Weights of a small transformer language model.
Architecture: RMSNorm before each block, biases on query, key and value, untied embeddings, normalized queries and keys.
MLP neurons of a small language model. Each row is named by its layer, matrix (gate and up: input weights) and neuron, and shows model dimensions 0-255. Each number is 128 + 32 x the weight over its row's rms, rounded and kept within 0 to 255. Numbers have three digits each. A neuron's up and down rows have the sign that makes its largest values positive.
After each neuron's rows, "fires on" lists the tokens most often at its 100 highest values on Wikipedia text that the model never trained on.

L4.gate201:167166113096189080155059157116171137066098184132091111155120083138128100164142126104132108088175122114187134173147164134073126125158133077117144143121150148156111106093085119162168179146180115145135136189090189092083119178074114122163183116055072118145116148121163106100116135186112062112143158124141103077165086186104119173111132146153125132165149102108086123127154159165147127120127187106156115110157097124163165170113052089177137147143142121159141180168126109101130139154141067151164047146134121128093133082202121121127050146097164100117131139180121144127103110097122158149137092082147070080136149166137102153148098090114104108136145128192162146164129126098114143119121129171099137123105119102079113190145209092126172087125178203046124092112126163137144136111117144
L4.up201:144134097095182104166103115055133154114087152178166162137088106150056133145137119070118126138146149080128128119133142155116127108116158128112104173135126178126164092174118124154134111195142131132152122161112155107141109189099090104154114126121124124164113072062135119078113155150111129141124115119132213098137137186123131084194135143073111112157071018149102146156133153103165116177147075145151197179127106117134157138097185123088094192133097123168148085156108140099080124204078116108162186127170144124081184095148064106153062095125118057106088161151129143155130104148122130160133164193188157159109176138137092085168089114141097104112190148101090089116140108113114149082156139116106129085206173139091132133108134200134105112171175179186148083134136134083064158130112163
fires on: "inter", "Inter", "dep", "inst", "multi", "CC"

L5.gate232:142131137146185166138143139083172153162128178125089104126082132101114172144109120110107117159072143152109165124056102117115088069164152142213132156151174080101131181130165090083155129110109149146140147187103060105173099149163125111085102082105095110116145152124053139102143129127115165070158149177123115147173180116162120128132086158101076109060207096095094083194168123127162088142138145164184121173065119104112153095119104094112181169093116125091157142143190147108064128183156122128083148127099120118147103121132177150104090163163196184139157129172097161184106030173066116092117112110129135158110139106099089151207143189111093144105105138131145087166159140168133203104160149163127154108146139144090054110114105105128051075139188108099099128176119113163153090126148164
L5.up232:139150162041135102080168117087096124130143121135122145182154117107148101144128113124115122162123128111087102127065142132151122077108122159120084167133132036143075149138167062062140075175124138122075098130141117158201091099126127150142129118171158081159122123131106094166138113116051140112114145091129120160155134097127089105119167122127093135137179097112117048127121079130098096114148163090126110143125111074101176083095126167134103125139156062128127140069098090101070124149083108110096082147194101120103120174042171129077113099175138130101152117143096114181114121130144108130129159098174132175078146165071178110119162110115096113167103130191125143183144103147133197145160187139159158153132109099153072121144096127114101144104128119160154122166159151115187045160160188
fires on: "| ", "\".", ".\"", ".", "ne", "— "

L7.gate426:123080137083149140182124151078162156125209166126121168142140160095128116166087087111101112077120174139145139163070077089126120115127189114130128107126144132126125087096134068131092170109152112099109123105078143142094154182158121129137145128083124131168121103095073121145155149169107119099134129132139153106133065196143137147159128090101138137129093098131108102109084065097175144156134143101200140170082164150071141160106085093121141166145070116145138109091115120130137136053110163153127119212101178058088105065139142113108125156077128165129099105186107121180124108141122135162160170116112077130144114125110097119185090165098112134178098105055093078147135181095111104197107157132178120101139122090100178160063112145129145138200100138118121098123063118085146128126110141
L7.up426:159114176147180144166126157131085128076101164107118121114124126127098151116149108098083131139095125149095160161133162116119156141133091105144169120082096077127153139138071161118130116097137118070120140108084081116135133104140134155099115095129115088167148164163094179159180155093140108191095119148089115090144117132116164145106095161129142176115123153104114124169126142120086123104084169104103156120119164158133097067100084113129177100172118130133115145156146135171095143137097118148210120144059071103152135144193165090075095133099137117148159072129071135101171108057147139133149140135139139123159221111116160173148132100153160138060050048129130195188118070125155163153126157089040191047175121125133099128176136083182089123129093098187088135105118175123081122178178153
fires on: "| ", "===", "are ", "=== ", "is ", "The "

L6.gate266:124138175139126142126154115100126161083141174161116111054160129123076100145111120097118148123175144086132105078129063101079148134164119143153106085171155057181068106145144093115123152094191123103072139165126104173105151104164086148131125079126112152126175107062105162169155126065106068101113133069132122094098172165089078108132080175143072142166079118163122085089133138104133124096180120138174133099074165110115129150111107087140125132162096164194159180164206136130198100107132143147116143134116121058063151112141075139077097156132153042118138119140151105122088131129101116148129195096147094184138118090140082156194137120140125163150149127106181040132127078100065112160107170133137147102075109056139098124104155156158086075152135125089137081134128078068144132102126174
L6.up266:062183174087106105147122098129085156068103116144126120096054072134119117111090214154074120113128143135125078142119126142153101108177115159131127159183147089155109139153067087155157112096103194067070150175146091160116197141130129126188139139127096124161120102097169092059138138068173096154126166094153121127120225154127113118131157139152114137088148126171143142121117073108142167122128100151169100076111167119122139126131152117143101192115112130152106105135153120104148053141116122127197165136098113121113134147154098105178240205109116066099162166115125123094137138079151100157074125087129066173176092070191110125113144111122100128091096147144109134140128120074114110141134174171141144097085116127111157105088052189070113137131095079127114164085119169121138121164080128
fires on: ", ", "."

L7.gate79:100130154146165098152119164135158163157180100113103075159148098089183123169128185093114137106099187192089149084147179133157156129127112123162159191132161122091110118141097113106148115107152154167098117180177135097073132112137123164125146111105133152151162140083116092160146092144166147084130116180117155083075113157101085143109071142109158154215066116084083186138079093182161113128112148089169163106113086131102088152073158128154118121133152196164109186166201117138102090115167065225123133153159156103138139077102159087132131198121134131169145168157109124112110126095154112162126077089110137161182152123176109114134135110139163133159116142162096049115123114127124120106164186150130164100054154090137090104075099057123103077145097092072153155136143068126128139152167117
L7.up79:138180148180169129088141139201121182153122175124114141095096114185135184110147089158144142106110131134146182179118124136125158127165119150118097156123148128124083127075137182142161134188148047131098143174119155113153089135152121189165132124124133117106114109156084179125136090139186188076170154072170121145135054089126136088130077134109167153141111108128127121076134115137147125163114077085127057109130158099141181153111079152103085105162090161117093129092154085131135098092100171083209134164146068103105157006123159106117105164117124085081127111114110113134138092104178080148137121135156137132065165129148125086139112132096173116116132177140132128151093029154106134145154070079099140097116106122150136094093114119145169120143085106125192163078099094128139123122089120
fires on: "; ", "as ", ": ", "and "

L6.gate473:123145118137145113203126108124136104163132177057122134129145131055139148149103132133095148118102126163150098105169093124201197073106184122155073120164166115158143165126097145126143168136158124120049124115153145180086121149079135165100154090131130089085120078144154118186147159124133151163139129123132110097100182150118172079147096120110131144147116218030133157140145121113144165161138110157128107106133124111093162173113138118127170130124166166093174176087160132159094128126147121197099161144122138140079150134123115155124149109157156141129041082100092126130130128086103088109122126122083142119126223113181134088135148078084133048103156113159169115072141167164140122092135122161124114159131169152065076129140179101137149165097098172110123159126131094088097073118185075
L6.up473:156103127137152102142150123121111115102106165168150162129150156090106190114123172140104109103131153124136105089133149182097148078087154091169090139164094149119144156196159089145153134159128104102098119155156101145144120136137129188067139162148080139150113119060128159083145131139114132119188120052150111108107160125154077128105067139097084131106132120126102137125097139135186109188034156126125161156095114059117200142134090148123121137098140111135136095117098102132037075145102160105078168216104095084101131169132145151125083122091093118139114126128145117126129131097112063158191137186095167143101178119126088121091145107118124117082119084104139147096121206161156112096143178113108097109181085119051093111204157121158145093129143159134139104074131140089148080074149075
fires on: "led ", "; ", "per", "vent", "mu", "Ru"

L5.gate168:092143100080113163137145159093182110127125093070120107115136108159151151162154044192173109160144145139070163126159114168097160111113118112173087177120131131134180087100118135159150123121122118118111157127184154154167121151195143114145130132112141168146126060137147145158168101120162124122156149057152163114139152129093137123165085109095139161127071129101116135139148148141150143053077077116152166112124135150121192132176152117174140063116102113087165155073130110130159135141148125166125118154114165139148086100078158163126109094136086141090137093112104058216149073184115121136120083130172170126136124176133087245158160098117097100117153166085167123150120147051084114106093116093163159167078134169128082116074109104179148098099134147134179077116083124115092182169143178
L5.up168:193145175129170103155152143169196140121086023060160128092073135184098114100178082095123088130139082174138120094094083098170168180100114127118159066147071138051145140135143181130093122154081131180138075137132121134140146166098144143067140163085108151100111115121127099141113089104169095130112200164074185163114172121150106135143077094064135137101155077153087151148156104120207166149167102117133141176151169119131139110073132083161111150086117155206122152184144151157131076080114111138125125090103110112140143097099129144098114066162136149151101097147134085131097106130150130145108076133129158141115164106142107139142126115169099176115130149187140139093176184175142111157074072129157087173070148156131150172140123059114157092148116137183115119154110127106083092107148149
fires on: "ro", "co", "bro", "Bro", "syn", "tro"

L2.gate130:126121138143213136072105143114095114140159115099112139108131180094110124134148090108205048059157106113158135123113149119118141070119093106140167099132180122095195097134131109116128131111149121158115169174101089093154109143122158127109139085145129155133116173122112099149136156173131164118166102079136182172129126145160116143132097129066116181182164051104126141150112171146163091092125077080189073135155163126052172150109095138156076148078122124113129175165059114125147145138161144136115079140119178152112108078139142159134055155145112181205077075134128139165119105081138118144118108146160152154125183113149122067126161179133083134089159114171143159169145087097145136131132125126139143140112126095147179119117129073151121148121069135095147147122135083131067121111128186
L2.up130:140138102115137127123085143089131137095145063132125143121163098132105138124091116137091132168113121153137118174168153054126097121014092104138172146142147167125087136173107123168113068119122116135072156125091137126115161137153084166129136141094132131136131130114144116142132169120095191130150120131145148111118146103179150165142109057060140148137140122134176092143142113118168157058155142107150139171110137113150086141172162103125123104096094120078130157185065153077064079099190097129123075124128148141140127141119128198149134126052104151157164080202143142140131146144193103099175091128115179179169173156139132158173142118182040121066121190102185099115133125103167145129076099124130128204076134145185078154113081148142191118095129182174110176151107139137113082137131167
fires on: "En", "Bro", "Pro", "syn", "pre", "Pre"

L6.gate470:110165194134102131175137146165160137181162117105120138027111137135107058084084061122125123128134110119128125109115081197107043134129105166173157141095138105080156195126155125114129143151169181150117140105156131142158155162141112166160122084109106154108098117112140092132191151128144140115144128127091111112136090068147109137130096134147099047122144085095134113059120188101086109130122101111126158071141100119123180123129092138113162138128154149059159190179132127115146101126182133121149155123192136203087157176078102113088160122117186169106148158110122112062065079087149177146175102163167138186135170097152141167159150122138162093087109108064113106081143128160105096133165122130141170139099077135169100074090098153164137124118127156095146074159105155159115073171077115
L6.up470:098094150054142110112160115118183211092179140147201153160096164135066129153140162042160117089124115169113144157189139162060169181112171083190123172122131124169107111151171123117166139066117145084131115118125169105109172128133103118125099159115113108093129108140208130154135130138140125165094093177110096141222105117172113150119130091080171127084152118151126131166125123125119105096163123100129069121214114212112131120171164101186102133068167149149120067092163111126179125202139069125144119127142110095110176091154136113133143160124132168124161109140165182147120168148088099096150125051124115132151099078147076156086141154154111127156128101108169142083103146067111146126143135142159112142164092141116128141124078176070147131170127119132034144113093161124142130101118162
fires on: ". ", " "

L4.gate50:135121148088103119162074121096149149102093151135159090125151146056108185167059120096054165101078133114144127138167109089124104151111162130152133139131207171130143172139155095112133098079194068150124090078118131130111188114138130126188127109097130104134141087133118122137121128149097129088146175152075131098134097129080079095158119153079119125108085132155140120085090097113104136083098173086124095111136130085136100178090153108121150119090144095150122126168140144101097131113154077176080078134198125179076179153134133099109070151119149137156125064150150157119104045149124126087150150090091101110155132107127144176153173117033087106129171099139139122157166132108142163100126131151173117070142099096156126110177116127062091160121119112104112083163083118131120181129166150
L4.up50:129094138081082133105159112106150155091117164171160145123052139166187139156121101193107141122151100168164074135118154132138107109102190126127086165092135144145100159102153132120100092153171157135155115137152099150115203141089158176216116160113138116132131129140127098144135146151093120153135113136077095157137061155103157074153104151086155066148102189151134125058124079121139086137111126109151104105161090169086130132163103070145115087108153143051150106181131104140153167133155119104162123193145172131147154142156149110142105159111187170132197110134150153082128129152141134038157134052115185143151153099150198132134096124108096122104068190128172069107157092076097121113177165187083107131111110141172091182114085163138156095140116099116133159131164146176125076114144094
fires on: "ing ", "as", "On ", "air", "his ", "ra"

L6.gate136:133115167127122157136164105137131132121188034134178112147090113123118128070133058126134109148101131100058203140137096099158185170170112150162130102097178106149141107176145068116157121143126112178158180111162116134112120183188133131173117115117167142127141121147113107120133179090161111056128123103094123086148079211156111041151110116152106126116107094100152115115047047103113135137131140045139164076135157127111113121110168100149097077134067137155142163112148147061169152069166189093177138116112159069074142140124132149130129143109147111097063152136109151104056138100114155121086147117115114130084082174126090154160147145155121094102134180101121067085119179084092131183209096157134120099120150125119128132117110119088103120109101131086135125148110142072135188160079176
L6.up136:090125185138159170105152190098089115093116127082111116079049152082133159114173123079109103097090137109123102121102152152129129142100103147120129148149191090190060170089123102062131163105130098170129137148116130154096128149104113127117083156140138103084136120088164136096133126114152150129169151117125118102132196139142052107168114169158092145147159135143131166098107140103098134169077132107190130044179173109127149147134138032116096164155159141092096138168191147196125127101126100151106161099112057093100102167138097137151134155119167131166172211142121133176128156120128131077136142063102102156114134097130157113149104139150131161075123111159152134188078092087172089057125146103126205133180035133104139107147096148173131116051165135133106131142092171182096165143095149
fires on: " ", "and ", ". ", ".", "was ", "om"

L6.gate381:132176165105110116146146100110150087137159183155113133116079130122149126109146155112118114170071102101047121148105176097054052125153175177194121143186144102161136138131084190079083145042100143144091140109131088224136155150050128148067102080033114097115110137133150105087172158141111126060122155133120140142112096116109104113131096204103127158154088117084126141163107099130088141119125119172131105121124120155169108044102144140149101121138123143150109084154122118176155111151104098139121178170174106114032143143131166096134145129113149124094168168142143123115101133101119146102075135084133150126140162141126132104157171144159138115094183095106078136137188106134131132158151118123083104120141133069106141126147109090096128099150128092121146109164068058112128109166133112
L6.up381:100136140137117119153162149234112137142130176106100097135122135160110179134136143177119125119124110150134090099162054097136101176114138203099180176119079193114123148141178150135083160130104142103155163136103143151165128112168080110153103126090139127082164084157159133170124126101104070108152199133119127169173090135158158082072066114163093134147103145082137164071176074132088160092012131088107107122139196099146159181137117172069154121202140080134083105136111134114140147126122172134149104126155135142088119149134148136112149126129097089136147160110100100126038188095140104064107093112142149099127052143121180120104127132125074161091142150119123169098114074153170163105100077118125126171144096117107144092148167112189130142117167161112176124118072146070128133112118109
fires on: "D", "ot", "==", "design", "it", "at"

L7.gate280:108158199107136131125153143197131116223159113128075113113145120135132117169117107075116137175137141101135118088148108063110116090114171081160159112126188064118193153105118152071104168128154148130087137152134181151119118161124135168152171115126116108176191105115183089115167136097105045130077108091119112103135153130119123095155088179056105140124111113074125114084059100097138153138097126130138136098134206081151100160090101121126050143089084174158150177101181211128093100161102102159083109176096127124143115147092100106149145115047167056096143123104090103110112115187140132074120122091139148165159140113113135127119131092148104081171131140127097200118131126141130146152143107155128104104110134071156163124197118092174107148102094148098103115158125104109113147139165137
L7.up280:095105185155133122117067157156126153119070153124106102117159079178094133110197193094142080113112164127195119150141161141106131134137095129103150141116164140168152128118091156121146113118122127098161175158129131147120151154104148120106153128097094143136156140096127111141115154080141116141127127085137097092118116144149108144075155096141130141140106120137133156139196053101099161093123095071137158103101151113089125144108111147120106084139061172134098129208132112118149151093086094173131218143119142106163145088116118179130135178085102063064178101114075116130084182097086148082068150127112129100140098083100130094140168123106178132080150151094130127154084139126109092132123155210131154115166169122180124124094100160098116110174174119130181131156120163104113145094126166
fires on: ", ", "that ", "– ", "which "

L7.gate115:143149149114163144088176134128123173126161138129110094092191140170103134148124127135146115110118137082127150153126079063131130130098112151151164097180156162128161135097172143169127107143138151145049114103089174158065133163122144106158110143101121130169150079151103147098153121105155164116092129132114151110181107119076142123086123088102118128166147098143118088125109140143075143113175099127169106111148107122123109152093074181155107107172133159150136096114164117154133137089199107076150092101154164121142176132196109095084061092087170121073125021201146135164084144163108163121129144103133159176133185083128094083153070132098142145161094120174161103110164115137119136176132089179122116146159151176197185136095145089122154065121137133089131138158124151133093162128155124
L7.up115:136164138137180142169137150117199126061202157111146105107120122063131156038137151131144139089161083121127147108168116117194139185103090134118128181117099128162129167180135117046178166115110178139133177137061083113105086134172091098133082102112087086159153116143112144177172113171142097191134175119116217154121166114152153131093134107069126072073098168159133166077135120105137111141112158140187098158123140115159130110137124116111091109136074129198152122132089110153128109091131132076175127152075154162115106075144087142129156127101133132108140102146138136160097126151122110123138108128122084171130184150100175169215138095064063114099105111100113101147122094082151178133099101133115085189133092111045149136061143152145118108107114193157071140131137122147150150158144136
fires on: "- ", "(", "is ", "| ", "to ", ","

L5.gate273:132106093117161143194105144139147105153156124132084076134121128114157038123080120134129170169109133127169079126144114098024111151159129118157143058097217111106116108168131124141136130062181092160094122135099213097115166145163161099149134109085162092114157148147103188159133135120086094134157179132128145099122079178128144138151085170098118158108139142136106079128111154147140131132168086162149128158116106086090118132096096125126119182138160160136120157155122155105161176161181130147078101117189094109148140075152174134148073152152177050139169104129108104139091206147129166111116102155155128168197126065089126178206206135122120114113140111140160098086146148137130146115137189122169142137126086133133167137147118137156077117137091163097147068180117100120123113141148155
L5.up273:112128099101094134147121120106137114107086134177152108116114075124136162078112130196057145130143112091117091188103124120135128132113135143095099103148171121100162157152104120172144120143131128227109139167131187184112180117157129114168134094118078123120108169162121100164125103062104061165138211163069104120173167153114116162091130169103182132133114167178120019085151179165195122153165107066138114107157167152149095082125171112105104159140142152168086126127054150155115103147155109112127144134153110118143105142126162086082176107145143142109122069130101148122108174090172176106118107172123111141176143131066198131119159142145110087057144126113151097143132139133111153202066113096099097110119140106102161177105154156097134112125116122116196114101109101120105143174092142
fires on: "his ", "1", ".", "His ", "After "

L5.gate230:139113137147166167109174131182123132228141138128163141089143097120123120096101075153138142117150113055163158097154102074118097123143069140150125132110128166148148138115139152117099141166104078152131168136149105096125160127093119155121178140112101158148183118144093146119189143131143119076178112088128128141130155120128126113116147167101166123105190111132138109121106091155137110144061145124233138114171127124111153102129057115129122118128172174124149195156167125149074151174109145165055097129150175153111097121114110148091102148142127095143167121097109122180092130103084150117171131134118175134171180083086100139180142115079135087113147129067111120126113096178195145146123154111150182096145119118216126112106146096143145102223199170176175096102153107141101146153145158
L5.up230:182093086142134150176101135150169115200133125189196181149143088138168128172107113118134215155161145064071109128104122119073131119150128165141126115063178129185086127116098132157111113148134124194124171167162082127156144127146167170162149105147131130158106150239156089148137129120096112095122094076142134081105136097104195129106134158121127156161156128151139048076152126080169150146153140158125081082120142126104107165145135170152112113191143128102150152118105134129143136063125183173145061158115141131093169142096125131157080113141134137153170081123124055135063147063137171154164130155151184140127187085139107097146196094093123093106164123100157122141126126172169103143130204089078147096121115095142083140102116091082131127102155158164135095120088149146133079114165093
fires on: "\n\n", ".\"", "\".", ".\" ", "). "

L2.gate188:110125160131191150126163146128101163086114158141101194154158153109135108179142103079147109143132166128107159172089163165178133067072132138172166156163161143147123131147095083084165154146091107110120155123066115154154102208074120102135117162100140107180115132085072111126093195154059150114153168131194119182119164130157128117105113108124106110146189105085087094054197156092151179076108109148139177196051160083115109135114098156065153099136104110132171156096129090114124094097103107140104099145078137110058137153142137131125093147142143076124130071232125112150099164157110152120141104154106149087048150084195085113097156099111146072148167154106146147148118148106203106160115099092121080102172115122162165077112123066105142163138109109150118101135150118168147125128149097
L2.up188:127122124157137129175164141107136177105086136117087133139148166131179122121105109106121065162126151093055127174090094177154141048101114161121208163168104110097141188132113109083126175159104127177146125116026132160125100152105103121083146175109144106176116138048100088199098157165087095199138095106197106091172133107170131089108163131152138094155179123131129152149172194117156090143112137160141174135065159063167114132100127128073102094163109121159125123075105111141127123114105126174140098139086126084142129144157094154159134158098165125085090106180097161145127155182152111126140149126092119087152097115148174138097098121087195112150191169104144163176070139156166206148088127103071150132169129131158185107145099155154161166123079072150116111073146136147143166102135107
fires on: "can ", "did ", "may ", "could ", "should "

L2.gate275:082088148141103159135224148130138110119110164133134069135187160107113107104133154189181108134161169140084141113133139130163100122058151109125129106127126153104135150117153091168161113117093143094139096123157133113124128128117054149098113146171097131103080166111112170167117079151114165088166130130158124120199202099081102076145161154052132138099201126157139146102107084127139082102113107116139193142091157216088129137154102080172064147155090078175140158183138087133133192162130176168186180119133160132143094138085061142111095131128133177149153109149068101131154124174126151107143108130097093127114152129150059091128120117100175107123106075126096142129117184111123159095134103143069122102182165120134125105120130136143135132114125134164118122130126170102142133076109167
L2.up275:142162096157107112158199139181079142136092100149141138124184117161137115069134143095071105107142088175083166107158170164082100159145105135074126099077128147115098199120074123162193143130078142110152097154083159128178140096163141137099154157152139157065105111155173114140110103125146149120156108095130142153128121098089096115123182177142105124099155141180135090109086116139103146132104120140123078139149075122180130140167105129134168143094045098123182120108089083158047100170140185147135170117106072083136161116166093113151162087142138153102095181137162170119163207141110061080111138125135063112163099090165131157095117092115108199059135107121106168114170086132148187173148116102089132135140116155116136149117166192137122127167159092168090132087144067125099081167148122
fires on: "ner", "ker", "ier", "ard", "mer"

L7.gate334:140110163142145164132087141147117125157136137097096165126159102151120129129078119127150114152086088077095142153110085102090132137183155141210119128059146117136132116119170089099176161115156064160127157179113089140128156133113172168180199051066138102106103086173090088145191166142111086161135114134131123116140086087130076105172092158119090119182112120119155120080138166118108086115153144147159123094102099138128156135137154113118164114194101161094157173174095116090121162074137154163123082157134102147113112153111138063119063084146136148169132124172079175088139132097121116149125149155155115104127162152153067137087150086090146090141101098066163134126116139135120155154136127101044125100129101064142060158093167106135130117113083097180126108161100182103170125131138186
L7.up334:139066130172135107130079102139135135129111182124149214125059117124105139118114131133143145181120122082100114161116111142190134155100151099207156114135110132088129107147131039072109154117136083149123144124142088132087154135089115093135148127097150122103121173097180089153118142120121156161098084155164117108156175106098140190118223140110094115167076139166123121114143113120153154150156091132101120094173098140159111154175191080107094118109083116131111157087152110126124085087118120120146112165124132110137109171144131081153196131109145184113110207133139184055165177114116081118133142123069086114137152183178099115125168133138121108131099068172130096139141157112053151180153093120135118122149135091081111096126136168091149106067076132175120147125091194183135138129052190
fires on: ". "

L5.gate329:132153148135109138192112099130153175187079092085112069114156158133150097153112134106066078113155151110151171145186079158084133147140123163177128146087109137137116137098122082150106167188159069136098137091153157167118105194141134123167095161143124077130151094137209133075166099131107101094062184134150142173160134138048142116148119067164089163163115071131111144153118133114114099122147181130193095149126114092145154137134162149117175141131130133098117139169167201184069119099156135102134129140176095155115146164134152048114085083163130143141162130131167139138104141182093088099144162132119124151156079102079121172123137125161084193116153087139149177124179097124118126078189093132125156097143111127124098125134135102139106134145099124073205133174106147116117121046104099
L5.up329:114158159155119034113099085181115123137103113100162138099125180072110149127169127134114084094096100104130099132160181172123107128150084134149140122131116169092031116119124110106128108182164133099067149154137162145167154122165144172164079106163127097113135113095125127097140121168179110136057155137131029160187139162099133083081143116159090135190142127077147192130147085132113134121115183119145084122097194081184053131143122147074160063091166163160099120143153149068167145116142133072111127130126112172121143189100098109081095156100107108098149125086196130141157101167089158122169159128116140204144070136095086146161104167125127196137106095151143136138118130158130141066153106099106140113170033117141091158107144089149064118170061123127153099156122102106179106090152117
fires on: "\n", "°", "″", "z", "any", "itt"

L4.gate120:172155134073150090075098153056177100142106165130140086104074149104141127085103096119114133156162122130148055112117179106167146080131147145109152148091119188067176123131120158104082167118162049078151111191113157105164176095164089121111199096123093170134157135108130117083143174097139150123163083101104086164124062088135138175094130147107147199124196082125115105159101155114212132097165149101104168103133119101114157118131132073147169109139170128125109092154154115140111127213079128150139086161156145111131149106120129130154099052138128133134176098118076107116060170129109102099136105106107220169161132167125131083112131104138175125149116163142131086130106114100153144078178137119115127151135115141126116066172164182136164107087173136169172106117172153124082115111185140
L4.up120:137144106074163087128083118053152130137121150141110073082121141025141121135134071115082128128113127152137084101125113122187083121113099132133127134164130154122197125129153114139106212152133113100116117194084168155090156153146090153107164046113084102164110113103180104110144135101116120134111129136125080149131103141134124125104107143099096141151208113105126114171065137104161100077201135099152136154119095118141142080166081110150129137112149101138160094126134108135176091185103096140153097179169169082102112129134109135104107103127144135131158115107086075174060133214153123131140106108149127168147101160110112098160131072146138157174159135104153105173099069137165132173115115128136142157164104159094134086172137136105148145089152161165096107068124094142095126126189112
fires on: "pre", "inter", "Pre", "Inter", "syl", "She"

L7.gate149:127144119108102076177162123104125115108082109111142133084108163152127079124117159166119119120113143032133142132144112121096096145159165166155120108200114105151124079149119179193148146151170150151102164170144185124090125148114159172142119092125092093074174104108126098118169122060114099113091108155116122127108138091110074183185154124146183124126176159136146119065074104164133089117095153123119110159149093110148145095108131109124162104192115154149104090114183075154113122097162134100174127139157142089067134160040156062127121199074131118124146132126110075094094118152075096155199131121122138123137211116162139137131151148173151081141098160108121096123103107195108100136147091127106142094141164175090070105142074118149110148086146109107139085188072080149151119139034131
L7.up149:114093095097133128136136114190163145149160157134165104138118153149147181065098119069086153150120112131110117088173109148131192134139150101132115094168106179096109112183124085120122095111141077113122151059065150159130136165170195091067126161118127141134170105076137131094135128101038141142119099116138077087169116102191139074162112124147156159145093147153132114135098130196126123124134196124139077119121063149091126129164131152072127152085088129141091087146089117109133119120087118095133139201125132114099103101158105092083153090078144126103172156165211118134118139126055098108161161110086141119103061128168125057116035068159139121113116125074199148126111106133104100101152145126095116116115143109126069122178146086112170186113156116114071141124141081132121156199150178
fires on: ". ", "a ", "was ", ") ", "ia", "und"

L6.gate508:137133126132146147176148123190161156211153109133131118162142142157097064107134084078146159157168175168118182148172111056093142135158142149171151152107168066155150107111100182165092156108131190143127132122159149154118140150167128130159118112160138143127171164123188163146125124115157100091092125080149186141092117095149089129156117137097098156173102073133142146130140088079139081130129099095115114114100114146177104143066148138160130109097157095128150120100136137142067100105194119096088086103211193162104167116082145096147043116170107130158080091164097119117071137146137149081120194085139182085161134092148108170154097112180093089166201104086144106105112142206104078155135141105121106114143131157108144120176164112163133133131052090139173106176111130141138132095134154
L6.up508:163097116137067098163086103162128128108088169088107216121134162140118108122119085167174146086131138159145126112082181142119136143192111140100112062056191145133139153117127140201111090125088136147162161136156127112062117081161125128124109110182118128128136151134134058144121106137148089096138132189182130100161084139074189114091171145159116132159159123113135113141208149131139130143136150083113122160072161153170100112073146103134145065061114196139107158130113118120148098159178148131157055097147183121147186118111144100102065120153058140152120139183146125174108152107131064060139133053152038127134129145099118169155077085119164104111157112104108107150112091223079115166100113126089141154102177158090160134140073124128155135156071077100099170162097085125157085160133090
fires on: "\n", "°", "tal", "char"

L7.gate473:135132137101054100119152100132089140161212111160055143117129139187143152116157134076148172122108141111167107078084116117182084140148124114188167177145116153094125142127107120062150156124176086144106165158152129124099123152171116197157159145110131086117152077120087159127117136095055128013115149078104129151118165189142144116133176077181157184118152085122130146102099103108124090112124133168168093057117143055163121098103168148095139122170177162139140144091199109182150119067122143150107099137147131059073108163126101119126093157113128103158150215126160139118137142085144099135101094058121178125139185123199088084162099122121187131138155141131139066148153148144149147149135127096129146132145122121157142158127119080182115070093138158072142121105107149133103115100136186
L7.up473:114082128178171118120124132172114142205103133145162116120105162152093095168127160186202113128137117085124115156128123134126175129083059154157145127107129169115106139157119109087111138193134136096154123077157142113210118085126150214105149120158189113043133168097141159132152148128172165100161088077154112139115113154139154026168088126116111115112098093142162088127099139090120118164132114127091114087105130097110095137083135079139093104080154050139170156131120111147147084145096157139080195070111119097155090126151049162125127142187187151131107126146123162133109141138163134151112114123143178175103183126147136100185118082167088124165141104135121129123086123152133130188196090091211181140119068140165142116131177140159194108139145109142078103075160140125126146139116160
fires on: ": ", "years ", "| ", "of ", "; ", "as "

L4.gate136:183153076086093178201129099120109083179114127179117101090075085129149131129081078131093140139086069123119124079117105051159091140131137153161093088136143079174168157136174095144074159054112139083143136136105167116121125147154142085070103132112134143124142182119167116087143111155104115066036144163150082114106110169088100126107129173092123174118136157110101132143112092095116140131090130168077143127079153123207128061053177134178130127136129121116143120165090146177117077127097095100151153151120120110102116092119145099126129140087143120170099130157176125188135104101119158086100095183159155116126139145145147081145103111148191141133127091159136125156135126123118147179199143101112145116148147164119097121155125183123082109124117075114115114164109065112121151177104047
L4.up136:097129130151088144109160151109099187093146182088148103093077089126104132144124102183155088124132143120132142179137104015152154099141140138117157118111173098160112149084186130113086113112166113106171114109131133153100162210124178122080113130079190093158137169153124163124121117152103121098158114102092108123148056037098084115135096139147136128154128127183108128119136172101084136168085184184138162113141097198153135150144148141111104189134125118132147073097110117103159122174128108099157151129103091153163070129174160124103075120121147146144070101124109127145172128152125155127089139173171115130136182078120122127115175186114105148058095100148122130202145191136057105149130165088118121153174112030098105138152102146147100147168172134100140126172126121201108139096161115
fires on: "+", "ach", "ot", "am", "Best ", "at"